Part of a small language model's weights.
Architecture: LayerNorm before each block, no position embeddings, biases, ALiBi.
MLP neurons of a small language model. Each row is named by its layer, matrix (up: input weights; down: output weights) and neuron, and shows model dimensions 32-159. Each number is 500 + 40 x the weight over its row's rms, rounded and kept within 0 to 999. Numbers have three digits each.
Before each neuron's rows, "fires after" lists the tokens most often just before its 100 highest values on Wikipedia text that the model never trained on; "fires before" lists the tokens most often just after its 100 highest values on Wikipedia text that the model never trained on.

fires after: " |", "|", "iz", " O"
fires before: " |", "eth"
L13.up1192:480520423481487461527457509447483428533531468425500467547502492432457534440533525527455528451479540497514571447510466512525483424484501481486456538580516498517454449511484509566463501486585509453472490561459556499604489543526453493560495460586521516495491492474532505433466477501520556407504503519530470504452455490494491534487483513484544485505480505483561482529474518549527544496534
L13.down1192:463518559538546477529525522460500484512531438488480517500509573489536574490498542595463544553425455505482519486469498533534428514459482523496481463478552488500545413459510538461499513499430531506442453500511433505513471492497582600537520558532484405438485468473494442484516543466555549490519552494481535523530542498483485430442505483478524533511495533580502447561518472517420492456548

fires after: " |", "|", " medal", "\n"
fires before: " |", " first", " third"
L5.up674:474509486527553513495495531506465524395564439503479528532471459536440421483542477492458455473470456508468501512511544396459564492474545451528469542501442507535535497453512442460527478564508540449465456439573482526479532456522578497499520440525430522575493475447499461445501544510509477470576562550456489559475484413487507487524498517443492509485484498527539518550515474554495565402462
L5.down674:515549496515527516505481441474474445523446531563471527526525525461568552576463436581491544456534527507475484515545509481570389388518500545480454498514475466542523465513500519568524481455499487487469469478458518462521501466524477539466502494506429481543517510548485549471581512528558462539388542507474521519463503498538465537448524513494485570486542420513578493548511527492475478549537

fires after: " |", "|", " medal", "\n", "al", " third"
fires before: " |", "\n", " third"
L4.up1772:505530463473487524526466462484473471466509510432515444557478473597564520544479506460491480508499500491495482437523666454472499492512502438555512547579530509498464427489525477573440478573457547514510502453484549508501529469525461432496481530549412559472511491537482433394513630463540497562496453438465520524500531484568549502495480477506522517526560511533507511605490473506498500552543
L4.down1772:546500563537526469494543519510528490483466407557497563433528568438461473460505476503474495485507522529521505545455399570526467496472531562480534432462453543504528534501476514447546504456537480476534516555493449477519483492447536607502502462488587487476499472440523561578455400505508507409482514520504465512478471522454450528466567531475529488467442478481499462374486533458532494516451

fires after: " ", " 0", " 1"
fires before: "\n", " ", " 1"
L13.up563:473517419487590615457474441438469470473446423422478552507564515435541557488510490519484508447527480557464408493545567505411495456530566457522548528462479461529503488481508525517574476542508461550422520433545492554500535518517565385513501558431507499485509496468432452483482495438490510514427475447472523525498454441521514485446518555479497556464519470523486510592515504574479449478455
L13.down563:505464460511584544470519420438553505462498500535486540544486529545532469454514566495535534491504516488505545553446489484463440486560538546514542553514514538533530467497458483450558549482502506523503495612425494480471508439500441500490515521469447533538557484504474514518480518462505477502459527507521484521435495489529463444422474415539494541457579478428555495500522501512479495404426

fires after: "\n", "ad", " CD", "sk", " 2", "g"
fires before: " |", " st", " d", " \""
L5.up717:419463512473550466457513527482486409477452507449502584494509518490527563510577455457503515513476514507492455477508518444474512401496545484537534584534500579549473454502507572486478523534522536496529461482449464504501484548479540433467511538523523472478571498491467453496521477481392537535480505499419390473534480520505454424481442585478514492480531465567523500501522488533468507447512
L5.down717:508526490520460500574508499470554556485459535474480554594529514543467538536566508578490532547525503510501528419525406484500539478458525503461512499524446525441470483486518508518545423569534461467441538475515526531531494417471544522489518531561500463512487460493478391449547521516439454451463501512394523519485524549497474488446474497519496470505555553546484529485456423466509546481567

fires after: "|", " 198", "-", "201"
fires before: " |", ":", "–2", "-2"
L4.up652:488529461504546477487489466530511393508442490450544512510495457475511572542465410481460530510521461486503468486491545425558534457496505490535551493469553461523510460530508491509384494537469545483447426527406543538481545456466481482471520491490544439458472448553511478498516483532494466504499523561493537559447500474467535521468477516488512477582470470437523526474530463615566519500491
L4.down652:429519434498519539520532463460603520488482447512466431511416532624537492508500532509486559472503559492506559413483525511536516459534470551545504513475471471544514527516495473486507477481451460560490463526490508576464527543530521593451473454545472547489518501452494529476479467499492527467505498468498472485483426471533462513512490491496479516559507482543517548532486419588473520450499

fires after: "|", "P"
fires before: " |", "8"
L13.up1781:462523447488430473527549474417489474446500428445511480510521494536463491535522524522471537447486420526497590534549477467450544439512532522504504489546458494542425548554496541468432450490467510481480569514452500509505501478528510495480479546502431394511545469505544487490504525547515507471514560569438452568502561529429435504528479483518488451431510469423527516624469524500469542503510
L13.down1781:426461409486520527480480547524460533515630534543535508495515448513513513504434494496444437551481473559447528526516447491452500546508500470507511521494482529508539537479479501504504510478519432552510516457511515451488522539494518471517545504465531561460513443539489549536555509536506440505461460483516491530528579471488468456463580449458518507460431502505565515493465504474480457545529

fires after: " ", " —", " 0", " y"
fires before: "\n", " ", " —"
L13.up1652:483486524498470473553530476475502491480545512464497498497509514518527512509461468466521504551513496507536518373537482474496505503482586419473493483519527498493499466513455521561476523583504501510487579481580512567474458548531490480496504524426525504457529451462446457476516503475479473474572433545454469483487528483516532451519446517499530535517562464451480486535466464538512490546537
L13.down1652:531591536399499521484476546456508494554565484535554455439512513570498550445526533521521491465488490445500487454475445587451547467575524453490562488483602500501551500501525497537448470473516546505461537514534493516493513516502450563552449483574496582504442435445503444553524495487469473530544479490439569519415516480545457518485436560544476458491421456502502514468482502513522428505511